{
  "n_layer": 16,
  "d_model": 256,
  "n_head": 2,
  "n_kv_head": 2,
  "head_dim": 128,
  "d_mlp": 320,
  "vocab_size": 9189,
  "activation": "swiglu",
  "norm": "layernorm",
  "norm_place": "pre",
  "norm_eps": 1e-06,
  "positions": "rope",
  "rope_base": 10000.0,
  "rope_fraction": 1.0,
  "qk_norm": false,
  "attn_scale": 0.0884,
  "bias": "none",
  "tie_embeddings": true,
  "parallel_block": false,
  "init": "uniform",
  "init_std_qkv": 0.0414,
  "init_std_o": 0.0,
  "init_std_up": 0.0414,
  "init_std_down": 0.0,
  "optimizer": "muon_variant",
  "lr": 0.0176,
  "lr_mult_o": 0.732,
  "beta1": 0.9,
  "lr_head": 0.00888,
  "grad_clip": 1.0,
  "warmup_steps": 200,
  "schedule": "wsd",
  "decay_fraction": 0.762,
  "decay_shape": "linear",
  "final_lr_fraction": 0.0,
  "batch_tokens": 65536,
  "seq_len": 512,
  "doc_mask": true,
  "train_tokens": 251100000,
  "steps": 3832,
  "dataset": "wikipedia_en"
}
MLP neurons of a small language model. Each row is named by its layer, matrix (gate and up: input weights; down: output weights) and neuron, and shows model dimensions 112-239. Each number is 128 + 32 x the weight over its row's rms, rounded and kept within 0 to 255. A neuron's up and down rows have the sign that makes its largest values positive.
After each neuron's rows, "fires on" lists the tokens most often at its 100 highest values on Wikipedia text that the model never trained on; "fires before" lists the tokens most often just after its 100 highest values on Wikipedia text that the model never trained on. A number after a token or word is its count.

L4.gate269 [174 117 158 108 109 193 108 164 156 115 117 116 198 133 104 112 198 131 116 154 130 142 127 145 133 123 120 135 133 122 143 103 107 151 173 110 119 140  85 143 109 140 106 131 123 117 164 148 128 157 109  81 105 199 158 100 145 100  98 142  97 156 119 116 165 177 156 116 127 138 124  78 108  92  91 141 171 111 137  66 101 131 118 155 152 178 118 123  76 144 163 201 134 145 108 113 106 138 153 112  98 116 179  79 123 151 108  90 139 152 113 125  91 111 121 127  93 177  92 179 130 122 129 145 192 129 157 210]
L4.up269 [150 103 134  94 114 138 106 141 138 127 154 140 168 175 148 134 170 128  92 142 120 114 165 144 185 164 162 143 184 141 146 125 116 116 115 154 178 143 119 160 170 132 113  95 147 112 124 152 161 129 100 143 173 180 147 100 136  88 128  84  78 150 143 154 107 166 165 185 138 103 101 109  96 133 104 134 147 108  94  40 114 121 181 153 128 160 136 125  90 129 145 209 137 191 134 175 154 111 120 143 122  94 153 132 122 179  97 141  96 155  60 132 113 109  91 179 117 123  70 139 128 130 126 125 152  88 132 219]
L4.down269 [190  90 145  91 146 107 182 115  96 142 124 146 122 139 154 141  99 142 180 142  97  73 156 120 115 154  96 110 168 106 192 167 112 107 131 143 186 127 133 133 206 109 171  87  90 116  77 152 222 135 184 106 161 123 150 132 169 130 114 142  68 138 138 137  97 157 138 188 160 196  66 117 121 119 131 130  87 103 157 115  82 182 103  92 107 168  76  98 174  98 117 103 157 147 126 175 143 162 137 131  86 136 130 107 176 187 125 107  95 130  56 137 169  62  98 129 130  83 103  90  87 121 135  73 107 176 145 146]
fires on: " of" 30, "|---|---|---|---|---|\n" 15, "|---|---|---|---|---|---|\n" 13, "|---|---|---|---|\n" 10, "|---|---|---|\n" 10, "|---|---|\n" 5
fires before: "|" 57, " the" 12, " its" 4

L4.gate151 [127  84 167 167  93 166 129 124 183 174 115 143 115 163 141 118 151  85 144 125 213  88 147 123  99 108 154 100 104 125 155 150 145 128 138 124  79 139 134  98 124 122 134 104 157 146 128 143  94 139 175 118 175 192 111  45  85 165  88 115 112 130 122 136 125 134  91 108  99 179 116  97 110 163 129 159  87 158  94  58 165 114  99  96 162  92 103 178 133 165 130 138 168 131 163 131  98 177 108 158 117 192 111  66  77 102  83 125 154  97 151 165  82 114 131  85  94  93 165  93 142  81 118 151  92 132 149 154]
L4.up151 [173 110 150 119 113 151 171 125 144 184 159 177 116 194 100 156 130 127 103 163 115 131 128 124 108 170 149 112 173  93 166 179  90 176  83 102 103 141  91 105 118  53 138 157  86 156  75  71 122 120 148 138 137 151 146 125 187 185  86  66 177 135 121 138 138 131  98  88  97 139 151 146 149 103 170 151 130 133 115  97 139 111 197  90 165 152 123 185 120 108  75  79 145 132 112 157 101 192 109 124 148 124 111 128  79  63 100 122 137 147 156 132 149 125 141 152  94  76 170 138 121 110 118 146 122 108 120 103]
L4.down151 [167  67 167 122 101 163 190 172  99 128 114 179  84 147 121 114 129  85 181 134 126  93 100 157 165 134 153 148 124  70 119 112 106 148 122 161 157 102 158 145 148 105 147 118 169  75  55 137 167  87 162 135 155 168 158 127 183 154  96 101 153 137 118 107 117 112 132  82  84 141  97 189 108 130 161 178 118 127 125 106 138 155  71 103 128 108 179 160 119  99  74 131 134 142 150 125 108 155  64 137 135  93 154 148  48 148  80 175 106 122 163 162  98 171 149 113  94 143  97 118 134 134 137 103  99 118 102  82]
fires on: "born" 27, " born" 22, "″N" 17, " (" 10, " –" 4, " died" 4
fires before: " " 52, " in" 14, "born" 6

L3.gate295 [120  85 167  67 102 121 156  82 152 147 129 107 177 173  89 162 151 124 175 146 113 146 107 108 101 206 190 114  89 177 114 108  90 142 117 119 188 125 161 139 142 138 142 134  60 157 167 134 114 170 159 130 153 138  70 161 112 148 129 123  97  96 109 140 136 162 141 121 120 154 143  63 128 113 112 106 120  55  95 116 122 100 168 112 164 186 167  96 116 124 128 108 109  73 180 113 115 137 101 145 182  92 130 156 105 129  34 190 121  93 124 139  84  97 205  83 156  77 182 105 131 129 154  99 157 128 173 131]
L3.up295 [101 127 159 103  85 149 166 139 122 114  95 173 132  84 150 135 109 183 143 125 122 144  98 127 135 120 142 127 122  99  72 124  99 153 164 133  93 125 125 135 211  60 150 199 100 104  93 174 133 135 131 110 123 156  49 170 103 120 149 170 172 124 104 127  96 119 113 113 145 168 133  88 161 122 128 132 180 118 139  83 121 123 149 147  78  97 154 142 138  62 124 104 120 158 116 150 134 168 144  96 154 133 140  69 161 129 131 162  99 172 117 160  56 114 132 120 125 124 107 142 127 111 133  99 152 190 148 185]
L3.down295 [152 110 183 117 134 127 119 160 148 131 109 118 130 152 186 142 114  75 166 106 126 147 120 154 102 136 122 119 174 130  55 162 133 108 179 158 165  96  67 186 149 102 130 120 154 161 136 158 112 130  58 101 120 110 105 149  63  76 165 106 116 155 135 154  63 122 137  94 134 116  74 110 113  87 129 164 167 118 124 106  72 222 120 141 158 145 126  95 112  56 129 143 186 125 159 135 128 125 161 122 139 111 144 117 173  95  91 153 118 166 182 128 147 155 128 135 108 102 108  94 123  99 168 168 147 181 107  90]
fires on: " took" 22, " based" 18, "ür" 10, " did" 9, " decided" 8, " could" 6
fires before: " not" 12, " on" 9, " place" 9, "gen" 8, " in" 7, " to" 6

L13.gate30 [121 140 179 171 143 132 111 164 114 167 152 114 125 146  61 175 161 124 123 120 152 107 133 136  77 149 153 150  97 151  98 159 112  94 128 178 124 101 124 151 129 152 118 124 125 122  97 165 160  87 162 210 157  94 148 119 114 103 129 115 109 116  79  73 107 160 109 114 167  97 165 136  96 201 173 113 166 115  93 124 144 137 149 184 121  94 151  57 141 158  62 161  96 166 163 144  92 167 118 120 137 135  92 162 132 147 111 172 130  99 122 153  50 123 101 128 123  53 197 177 141 116 122 148 125 135  68 172]
L13.up30 [ 62 129 159 152 133 179 136  94 115 140 133 128 163 165 118 133  96 124 150 146  69 157  65 146  69  69 131 173 141 162 154 145 122 136 162 117  99 191 137 125  83 123 191 199 111 148 121 158 130 170 118 139  78  64 116  39 129 127 188 124 148 146 136 140 103 150 116 139 125 112  96 175 129 122 152 122  77 122 111 130 173 196  97 140 107 118 151 108  83  82 134 108 119 110 165 194 149  78 171 141 170  96 132  72 118 148  70 162 127 142  58  63  69 186  68 147 149  87 135 166  97  95 105 114 113 131 152  60]
L13.down30 [104 156 120  71 105 145  73  67 123 133  96 184  99  85 170 110  83  84 138 116 110 169 125 150 158 148 133 122 121 118  77 142  93 113 114 154 178  86 137 114 119 106 118 173 128 132 169 110  89 217 136 113 123 138 123 152 179 120 166 125 139 176 133 159 160 202  83 125  69 140 132 153  95  97 134 135 132 128 114  79 162 110 121 140 130 127  84 143 108 151 147 138  87  69 127 169 166 110 211 100 178 158 118 138 129 120  84  76 158  96 128  94 146  64 153 136 188 116 152 187 133 145 113 113 148  86 127  56]
fires on: "1" 82, " exp" 6
fires before: "0" 24, "2" 13, "4" 8, "," 7, "3" 7, "5" 6

L13.gate280 [183 146 114 110 127 139 131 138 109 218 118 118 146 167 140 151  94 129 158 112 139 156 129 142 106 165 131 134 148 211  74  79 145 111 126  80  55  59 132 116 108 105 101 139 151 162 117 151 168 160 108 158 146  95 128 145  59 150  80 181  81 165 127 152 124 155 139 129 115 155 113 112  97  79 125 112 119 137 129 105 169 146 114 164 141 189  98 146 118  88 157 120 124 122 136  97 116 172 104 132 219  89 102  94 156 140 157 140 164 135 127 157 101 115 125 106 120 139 105 147 101 103 104 143 185 109 128 104]
L13.up280 [123 123 167 164 130 153 142 169  99 154 130 126 166 174 170 170 136  60 131 116 143 126  95 106 122 150 143  81  98 180 139  86 142 148 107 105 118 117 109  65 141 105  76 140 130 176  66 131 127 156  84 152 130 152 100 142 146 153 134 174 139 110  87 102 128 110 147 100 108 145  84  62 139 112 138 163 117 168  66 112  96 131  91 162 126 147 171 158 138 107 115  66 102  58 149 125  83 152 133 145 157 107 122  54 171 136 123 126 115 168  71 147  95  80 102 162 112 107  98 166 154 149 113 148 130 128 145 123]
L13.down280 [135  84  97  78  92 123 146 171 114 159  73 204  79 188 105 209 132 101 106 184 176 154 138 146 100 136 136 147 160 166 115  87 179  91 130  86 134 161 124 124 132 129  96 107 125 143 141 105 105 135 121  99 103 165 165 176  80 124 173 188 120 170 174 110 141 108 162  76 143 129 108  76 157 150 134 116  59 152 127  87 117 115 136 183 132 171 124 128 129 111  98  48 133 135  76 203 118 140 176 122 135  91 129  82 138 132  98 181 157 108  93 104  94 100 118 160 109  97 132 128  93 145 139 151 110 111 144 128]
fires on: " " 100
fires before: "1" 43, "2" 24, "4" 7, "3" 6, "8" 6, "6" 5

L9.gate217 [218 126 121  86  99  85 118  99 117  81 124 105 190  82  30 135 163 138 157 147  91 124 105 168 143  70  79 159 129  99 123 114  99 146 111 181 154 144 118 165 124 135 120 131 128 129 144 144 118 144 143 147  53 178  83 177  76  77 173 100 127 127 104  96 126 150 102 126  55  98 153 110 128 136 151 194 170 153 107 133 162 180 182 202 150 142 132 127 126 108 100 171 128 172  99 104 103 134 159 130 167 123 200 111 112  98  88  92  45 197 112 137 153 125 144 125 125 116 127 158 104  91 128 153 110 113 125 116]
L9.up217 [146 168 107 111 185 148 141 131  87 149 181 125 153 119  90 107 158 189 171 149 110 118 140 142 128  94 127 101 104 156 121  91 187 151  97 105  36 137 126 141 137 129 136 209 154 129 152 187 121 108 124 112 134 128 128  85  88 179 120  72  67  97 177  81 128 131 126  36 120  97 116 136  95 162 185  88 113  82 130 154 144 160 111 112 117 137 123 139 150  86 126 110 185  97 152 125 139 133 151 142 101  78 117 143 151  56 159  90 180 115 174 125  88 137 140 115 123 148 144 122 128  98 152 142 199 142  77 145]
L9.down217 [119 118 149 126  77  93 156 187 156 137 139 104 120 107 129 127 128  73  81 133 223  97 101 176 130 148 151 121 115 112 169  93 141 161 158 156  93 119  68  89 159 127  95  84 147 184 162 103 110 219  75 129 125 120 154 189 127 140 139 134 134 112 139 150 222 156 137 172 104 137 102 156 146 185 149  78 145  99 108 121 118 121 148 177  97 155  98  95 114 151 123 110 152 174 162  43  91 110  37  89  94 119 132  98  76 161 173 117  97  82 154  86 156 150 111 122 166 165 158 156  75 169 161  96  13 104 140 129]
fires on: "6" 34, "7" 28, "9" 9, "5" 5, "8" 5, "born" 4
fires before: "0" 25, "3" 13, "7" 8, "6" 7, "5" 7, "9" 7

L13.gate61 [131  75 113 173 162 130 163 187  87 165 166  90 137 122 134 149 120 133 103 111  85 164  98 123 141 115  87 163 143  83 147 123  83 150 174 154 115 168 118 194 114 120  71 110  72 109 149 137 130  87 119  81 176 138 121 121 161 150 178 169 103 180  96 135 148 146 135 117  92 157 148 155 112 131 105 122 106  96 130  62 133 104 140 112 134 174 104 118  95 128 101 154 159 154  69 104 124 166 133 149  73  92 123 145  98 186 145  95 124 154  91 174  88 118 128 155 169 112  81  99 182  99 122 195 146 146 164 139]
L13.up61 [ 77  63  88 193 143 148 125 212 135 120 150 150 154 172 134 126 100 120 105 185 107  91 133 127 115 123  84 118 105 124 126 150 139  97 103 161 203 109  68 152  86 185 104 114 141 187  99 111 181 126 132 149 157 131 136 123 125 173 195 128 136 125 116 166 154 188  61 132 105 147 100 144 109 107 115 108 121 124 101 116 164  85 174 125  71  94  82 127 143 146 156 130 108 115 124 153 111  82 130 135  83 108 122 123 117 118  95  94 171 112 125 136  94  94 196 116 121  84 142 108 117 134 118 159 124 124 145  71]
L13.down61 [105 163 113 119 171 144 121 167 102 163  96 130 103 127 140 157 102 147 123 133  95 139  93 154 110 147  89 138 121 114 218 138 106 122 204 199 156 184 137 151 133 109  76 128 126 123 158 106 141 164 135 122 166 109 111 109 145 139  97 134 105  63 144 103 159  73  86  66  99 132 158 103 127 254 134 142  77 159 135 154 100 175 158 117 126 189  97 153 103  61 101 139 141 145  97 129  97 121 139 111 138 134 135 111 149 174 141 116 131 136 127 151 137 115 106 147 106 115  70 100 138 128  88 119  95 139 142 143]
fires on: "\n" 21, " |\n" 20, "|---|---|---|---|\n" 10, "|---|---|---|---|---|\n" 10, "|---|---|---|\n" 10, "|---|---|---|---|---|---|\n" 7
fires before: "|" 72, "|---|---|---|---|---|\n" 6

L6.gate265 [149  89 162 126 112 137 146 113 133 109 119  99 201 125 104 114 152 111 140 181 204 133  94 120 145 123 109 101 121 130  66 143 101 126 144  80 115  85 119  85 169 111 194 155 191 152 108  86 116  70 171 103 171  92 132 117  67 141 110 147  67  82 135 164 108 170 145 115 139 148 139 129  66 124 144 113 117 151 145 145 124 137 183 114 178 140 149  31 123 118  86 151  74 144 112 146 109 171 139  92 109 142  96 156 155 138 118 188 152 162 156 104 106 110 172 167 136 120 127 147  66 149  79 158 185  88 117 103]
L6.up265 [136 109 208 139 123 110  76 118 140 120 140 132 136 182 129 132  83 108 134 146  84  81 115 126 156  76 110 127 122 156  93 126 127 168 194  96 120 114  63 118 119 119 123 141 153 113 196 109 178 118 146 127 125  97 148 196 126 181 103 144  90  47 171 119  88 169 114 108 174  89  85 175 102 138  94 139  94 136 186 118 129 146 134 150  95 101 131 141 153 144 160 123  72 140 163 145 157 154 158 150 170 106 142 128 139 159 106 123 129 118 147  91 119 137 135 164 108 109  84 150 111 161  84 125 150  83 157 106]
L6.down265 [153 143 176 156 100 143 167 176  84 128  64 147  88 146 150 135 118 154  90 152 145  97 118 118  83  99  72 138 138 185 138 116 135 109 170 111  87 148  82 160 141  97 118 136 133 126 146 134 142 144 124 119 138 107 159 131 177 113 173 150  98 133 153 120 143 155  97 111 173 140 180 153  39 156 173 151 147 212 180 116 130  90 165 133 119  90 147 103 154  70 122 104  96  94 151 164 117 111  41  18 141  90 128  99 168 137 122 196  82  97  84 134 136 109  90 171  93 136 142 142 120 170 101 101  92  76 134 115]
fires on: " $" 36, "[" 12, " £" 11, " " 11, "4" 10, "$" 5
fires before: "1" 24, "2" 15, "4" 8, "3" 7, "5" 7, "7" 4

L7.gate264 [131 117 149  95 141 156 138  94  76 166 113 127 123  91 112 115 117 130 157 176  96 117 151 144  88 106 153 119 167  92 129 100  99  92  97 116 164 138 117 131 177 128 106 111 150 112  76 107 193 132 115 146 126 149 124 176 184 121 156 107 187 180 117  91 145 158 140 179 115  41  94 115 100  82 166 145 172 158 160 121 126 123 101 175 208 164 122 136 117 119 192 111 150 116 191 129 117  95 112 104 130 150  55  94 143 102 150  68 132 138 172  76 112 141 121  84  94 135 125 154 115  97 137 102  88 171 152 168]
L7.up264 [175 139 153 149 125  96  73 161 126 153 148 132 113 108 205 168  88 149  82  94  47 124 134 132 111 157 113 140 158 145 111 140 130 136 160 128 137 115 104  86 155 100 111 115 185 162 104 109 159 111 117  80 148 133 110 136  97 135 101  94 126  94 131 143 148  48 115  94 110  85  48 155  78 146 112 167 207 143 189 107 118 180 104 196 158 172 142 149  72 183 141 177 137 104 207 140 112 119  94  91 103 149 147  96 117  62 134  93  57 114  96 143 125 183  70  76 116 170  96 130 106 161  93  80  96 107 152 154]
L7.down264 [167  72 166 132  79 125 128 146  36 113 135 134  93 142 169 121 159 149 119 142  85 198 171 139  95 189 128 152 127 108 108 139 107 141 145 131 105 108 108 144 112 160 137 114 142 131 146 119 144 100  91 115  84 117 104 138 116  98 101 137 137 147 105 160 102 160 120 114 107 118 124 155  93 143 181 155 143 160 154  99 129 136 100 144 142 161 117 125  63 102 122 143 127  79 170 194 154 102 127 188  90 148 174 128 132  75 130  94  47 122 112 147  96 169 155 100 115 195 113 100 107 164  86 116  75 113 142  95]
fires on: " of" 73, " among" 8, " are" 8, " Among" 4
fires before: " the" 37, " its" 6, " these" 5, " them" 4, " his" 4

L7.gate81 [186 188 189 150 155 138 127  82 130 173 117 154 176 104 152 153 159 149 146  69 139 110 140 132 150 129  93 127 108 155  85 175  89  57 146  78  79  89  89 148 114 155 100  95 117 165  92 129 158 202 133 142 111 128 148 159 137 155  98 148 128 177 120 120 115  86 127 144 188 133  99 114 119 134 112  91 116 136 144  88 130 121 210 111 103 166 113 115 104  87 145 177 148 123 128 112 146 117  56 140  42  73 162  92 125 138 142 160 136 119  66 137 112 118  93 134  39 152 137 183 141 107 187 164 116 156  97 110]
L7.up81 [192 130 164  96 153 180  99 139 145 156 165 166 140 112  67 178  98 102 132  59 165 154 157 134 120  47  94 118 102 190 173 154 132 120 136 120 124 145 101  75 143 104 181 158 107 131 100 149 114 159 197 146 109 123 111 156 130  83 146 121 120 156 158 169 160 126 158 174 100 158  95 118 120 164 124 110  91 142 163 136 122 118 200 133 153 112 171 109 118 106 152 145 132 129 122 105 172  80  58 151  84 158 114  90 116  84 177 114 154 128 153 147 114  95  87 119  53 168 148 196 125 143 139 105 127 118 114 154]
L7.down81 [160  97 153 174  78 109 165  91 169 133 168  78 192 158 180 113 134 116  81 117  87 129 157 141 106 174 151 130 155 115 112 121  64 112 162 119  82 102 125  99 137  78 102 146 115  89  85  94 107 152 178 143 131 120 158 130  99  96 120  91 162 101 150 140 130 150  97 131 125 114 136 147 153 135 130 138 181 140 130 122  57 156  82 101 107 120 109 167  82 135 142 105 140 158 146 144 106  76 137 165  94 156 122 135 154 166 167 137 105 113  87 145 126 187  89  94 101 134  70 171  90 127 165 149 130 199 137 158]
fires on: " |" 45, "|" 28, "5" 8, "3" 4
fires before: " " 23, " |" 18, " The" 6, " O" 4, " F" 4

L13.gate162 [139 171 113 126  81  71  89  96 176 165  81 163 109 144 172 123 160 139  97  99  62 113  90 164 115 129 138 154 129 154  76 102 113 126 136  91  88 135 159 124  72 134  87 230 123  73 195  59 155 123 151 173 154 120 154 153 111 145  75 113  97 108 136 131 130 195 116 119 130 114  99 121  78 100  13  88 113 173  84  95 110 111 120 108 157 133 161 142 117 173 184 128  57 119 154 137 152 140 123  96 107 155 127 159  64  99  91 134  82 162 150  78 116 141 151 138 114 104 161  93 105 142 125 143 169  84  92 134]
L13.up162 [119 117 134  98 136  93 185 154 124 100  99 137 155 136 116 168 106 150 160 140 127 128 153  93  97 129 168 160 123 135 122  78 108 125 193 125 137 118 173 114  92 153 105 209  64 110 104 143 125 130  98 144 181 119 119 141 115 161 123 119 148 198  96  51 105 144 138 152 155 106 110 177  75 147  59 143 182 111 107  98 128 129 112 149 191 132 110 163 133 129 101 134  88  60 129 126 146  89  70 149 107 151 129 146 149 121 133 107 152 109 134  80  95 110 118 129 152  90 146  86 180 189 112 118  82  99 143 168]
L13.down162 [121 145 130  85 143 144  82 159  54 134 104 119 120 144 127 157 184 135 134 186 129 115 133 167 117 139 184  64 157  92 161 124 142 117 110 159 165 162 172 173 114 133 131  75 114 102 153 125 212  90 113 110 123 100 139  94 120 168 163 143 132 143 123 100 104 124  33 101 106 154 141 118 158 218 181 125 156  95  57  43 115 133 139 179 124 123 153 177 188 175 105 177 111 125 149 138 153 140  57 154 120 108 119 137  88 125  84 165 116 144  95 121 193 109 124 120  69 171  91  82 104 168 176 101  99 141 114 125]
fires on: "0" 24, "3" 12, "1" 12, "4" 11, " G" 11, "2" 9
fires before: "–" 29, "-" 18, "3" 5, "6" 4

L8.gate145 [101 136 138 183 107 143 113 119 131 135  88  92  84 118 104 120 221  87 166 136 113  89  96 141 116  98 104 134 152 115 180  93 138  96 158 137  93 101  88 140 118 110  53 119  98 124  63 156 149 179 104 111 107 157 179 126  64 151 175 113  63 209 109 105 123 115 132 125 143 106 126  93 167  95 186 133 106  75 176 112 102 100 169 130 238 169 118 158 118 150 122 175 136 160 124  93 102 162  63 130  77  48 131 173 181 141 182 135  70 166 189  96  82  93 147  99  59 146 107 123 106 161 137 131 163 120 130 154]
L8.up145 [118 172  88 126 107 117 118 108 169 172 165 168 194 129  85 151 146 179 159 144 127 106 159  87 119 112 176  98 131 123 143 121 126 103 132 159 124 164 127 153  85 119 137 159 106 180 129 173  95  63 105  92 156 135 142 120  87 113 120 141 107 161 107 128 188 108 166 145  91  17 131 141 156  81  56 105 168 142 147 153 144 113 155  82  95 104 139 152  99 118 106 125 136 121 170  77 149 151 145 144 116  97 143 167  83 147 152 134 107 106 102 101 101 118  95 111 102  95 111 170 152 191  86 104  93 151  90 116]
L8.down145 [130 172 109 119 133  61 175 169 141  68 110 144  97 166 113 190 136 141 112 142 109 139 123 106 108 135 122  87 120 139  80 131 141  73  92 167 178 179 150 163 165 147  66  89 106 154  96 127 135 148 150 108 130 112  85  67 140 170 122  84 143 136 123 111 207  99 118 156  95 144 149 131 128 110 148 104 127 109  77 105 123 134 122  86  87  76 177 144  71  75 120 116 123 102 141 132  71 105 145 106 195 103 140 129  63 104 120 170 171 152 180  89  66 201 138 140 151 118 104 108 137 167 125 160  99 169 160 100]
fires on: "5" 18, "4" 17, "3" 14, "l" 10
fires before: " |" 40, "." 15

L13.gate263 [151  99 166 137 150 138 149 169 179 128 156 120 135  93 150 123 116 103 103  66 169 130 162  99 126 176 127 102 146 108 101 126  58 170 108 139 153  93 126 191 129  50 126 122 122 142 220 157 228  87 104 104  99 118 118 119  85 116 137 113  86 164 132 139 120 180  96 155 129 100 161 137  18 165 124 114 111  87 117 157 124 126 126 131 161  75 136 160  92  99 150  98 143 126 129  97 114 151 165  61 207 127 102 129 118 129 164 145 140 125 117  55  99 112  29 130 105  57 153 119 153 144 133 184 183 132 161 154]
L13.up263 [121 119 122 129 111 105 126 135 143 111 153 130 128 104 138 111 145 135 119 131 118 117  91 154 151 168 135 153 117 154 120  98 128  88 126 129 131 122 104 177 213 161 175 165  88 193 193 119 200 134  94 154 165 144 127  77  80 155 117 165 132 104 161  83 173 140  95  75 148 108 115 102  85  88 165 174 116 122 141 134 149 153 139 139 131 185 166 121 139 140 182 174 118 130  86  52  76 194 101  86 131  79 139  91 124 184 113 119 154  83 154  90 175 127 127 100 147 145 125 177 140 149  86 144 150 124 104 142]
L13.down263 [151 129  96 189 170 129 149 154 149 166 152  78  73  94 132 131 142 117 121 163  97 105 179 179 187 147 150 147 123 145 179 133  97 180  93 141  95  38 130 134 142 110 158 142 118  90 148 126 133 151  82 115 144 101  92  76  87 116 129 128 123 129 128 105 123 153  81 168 148 146  98  53 151 121 123 154 119  86 116 184 131 176  83 124  94 133 145 108 178  69 101 144 132 130  87 131 169 146 142 164 142 134  87 171 142  88  82  84 121 136 116 105 146 172  90 131  96  75 121  97 148 103 167 179 112 104 109 129]
fires on: "9" 29, "8" 15, "0" 6, "ol" 6, "1" 6
fires before: "9" 42, "8" 24, "7" 6

L4.gate284 [126 117 130  94 149 109 137 143 162 165 136 124 141 212  97 121 166  96 170  71  95 101 137 139 109 147 183 131 191 171 117 179 158 163 114 142  45 172 128 163 142 135 147 164 126 167 189 146 100 113  69 158 122  95 137  92 100  90 119 123 117  80 145 102  91  76 172  48 111 157 151  97 148 136 107 114 139 120 111 114 173 100 114 110 119 150 134 117 138 217 115  89  80 122 140 140 142 106 103 101 113 153  88  88 108  46 101 140 152 102 120 162 128  68 166 130  57 174 111 113 146  91 139 134 118  74 164 118]
L4.up284 [145 153 112  76 146 122 108 124 162 165  85 136 107 140  26 136 115 175 177 137 121 135 107 113 111 117 108 123 184  92 122 117  78 130  88  99 103 171 180  80 150 171 127 169  92 130 138 124 128 176 159 115 159 178  97 180 211  72 134 112 110  95 124 185 124 111 179 129 107  66 108 150 118 149 114 102 140 169 139 142 139  80 114 147  93 150 121 134 107  90 140 116 125 134 153  87 122 117  79 138  66 111 141 179  90  86 139 102 148 156 101 122 122 149  75 127 122 157 145 167 113 113 143 113 125 108 111  76]
L4.down284 [137 141 100  81 105 143 145 161 160 133  98 145 122 131  20 129  86  91 169  26 126  52 130 124 170 135 106 160 137 106 138 101 141 196 173  98  89 152 157 129 145 137 115 140 128 123 148  94 160  87 106 126 186 111 103 108 126  50 106 121  67 122 187 161  76 125 156 122  91 125 106  95  92 136  95 134 184 117  68  93 156 106 130 172 101 113 121 100  95 129 124 128 138  93 118 112  97 138 139 176 101 119  95 158 121 181 157 111 109 112 168 163 156 121 195 116  76 190 120  56 133 132 172 134 168  96 131 147]
fires on: "," 89, "Char" 4
fires before: " " 88

L10.gate308 [175 119 128  94 161 197 173 120 143 155  89 150 205 167 120 115  88 160 145  80 121 156  79 126 111 140 100 137 144  97  53  72 124 149 117  92 142 130 152 125 170 133 176 146  84 151 248 150 156 113 125 105  76 169 150 156 111 107  82 134 113 157  82  95 139 129 136 199  91 185 140 109  68  75 145  81 134 100  86 127 132 137 120 130 123 105 114 162 126 130  95 115  86 144 122 103 136 109 153  84 222 124 148 148  99 137 126 163 111 148 182 126 119  70 115 115  96 116 173 147 106  74 127 170 131 128 179 128]
L10.up308 [130  64  91  83 121  92 173 152 150  57  84 101 149 143 102 180 136 206 163 131 138 124  90 151 129 172 143 125 124 112 174 120 126 131 149 143  64 175  98 116 117 172 118 166 171  95 113 131 107  42  69 147  82 135  94 132 182 112 131  67 138 125 142 112 147 170 126 174 109 136 116 111 129 127 166 166  60 164 119 147 155 197 161 106 110 159 110  86 121  96 146 147 128 143 150 140  97 130 121 130 108 140 155  86  93 171 135 104 128 138 143 121 132 130  95  96 120 109 147 172 149 102 118  75 126  94 109 109]
L10.down308 [168 160 158 105 135 118  99 124 123 110 104 165 182 124 161 132 154 129 144 116 168  62 168 200 140 170  70 112 112 172  88  88 130 133  98 120  85 178 148 117 150  97 135 125 110 126 117 164 155 113 109 153  94 191 105  83  67 127 150 194 162 139  69 123 167 161  95  94 116  95  92 165 149 132 157 153 168 171  99 127 137 104 186 136 171 124 126 164 119 131 123 207  72 132  89 195  98 125 109  91 112 119 146 169 104 189 109  97  99 122 119 156 125 140 117  95 138 151 135 120  88 136 111 182  86 104  97 129]
fires on: " " 32, "1" 19, "2" 10, "3" 8, "8" 7, "7" 6
fires before: "," 41, "1" 12, "3" 10, "2" 10, "8" 4, "9" 4

L8.gate128 [ 83 132  87 153 113  91 179  98 133 193 148 142 179  86  74 128 109 161 138 168 119 196  75 138 134  77  66 100 133  74  34  99 155 117 127  86  56 114  94 124 153 138 118 146 156 150 149 111 144  84 154 123 102 147 109 153 121 120 123 113 132 124 166 199 147 123 122  74  96 147 156 142  95  99 122 113 110 182  89  78 127 186 129  56 138 134 100 159 100 146 129 127 126 112 103  94  60 185 106 140 130 119 127 155 130  94 159 152 152 137 197 124 138  90 126  89 138 134  98 155 143 113 123  94 146 176 148 185]
L8.up128 [100 170 197 125 111 163  64 128  62 131  93 172 111  83 120  94 138 154 169 159 175 117 163 117 182  87 110 150 177 123 110 102 162 107 187 150 123 119  80 195 138 161 126 146 144 137 131 129 124 160 158 143 139 129 122 142  89 149 169  94 161 142 113  69 172 179 114  86 133 127 131 100 116 141  93  57  99 117  92 174 112 138  82  90 159  73 110 122 165 145 113 161  98  92  73 100 185  98 103 159 155  80  76  67 135 155 113 140 153 101 195 150 110 108 135 112 101 175  89 157 122 101  93 113 110 189 154 143]
L8.down128 [138 133 145 104 154 165 146 100 107 121 116 148 121  81 140 113 136 169 121 149  96 156 100  76 158 122 138 152 163  89 192 143  92 108  77 184  57 156 107  69 122 175 175 135 141 121  88 138 154 100 122 100 172 106 158  92 135 177 127 157 130 154 142  95 131 140 144 164  89 160 142 129 169  97 104 100 120  87 149 190 153 167  96 150  80 152 171  84  60  98 176 132 103 185 110 139 114 148 129  80 189  54 151 130 204 129  98 148 111 149 109  88 110 162 111 148  98 121 124 183  95 116 147  85 121 147  73  49]
fires on: " " 75, "1" 7, " role" 4
fires before: "1" 35, "2" 17, "3" 11, "8" 6, "9" 4, "5" 4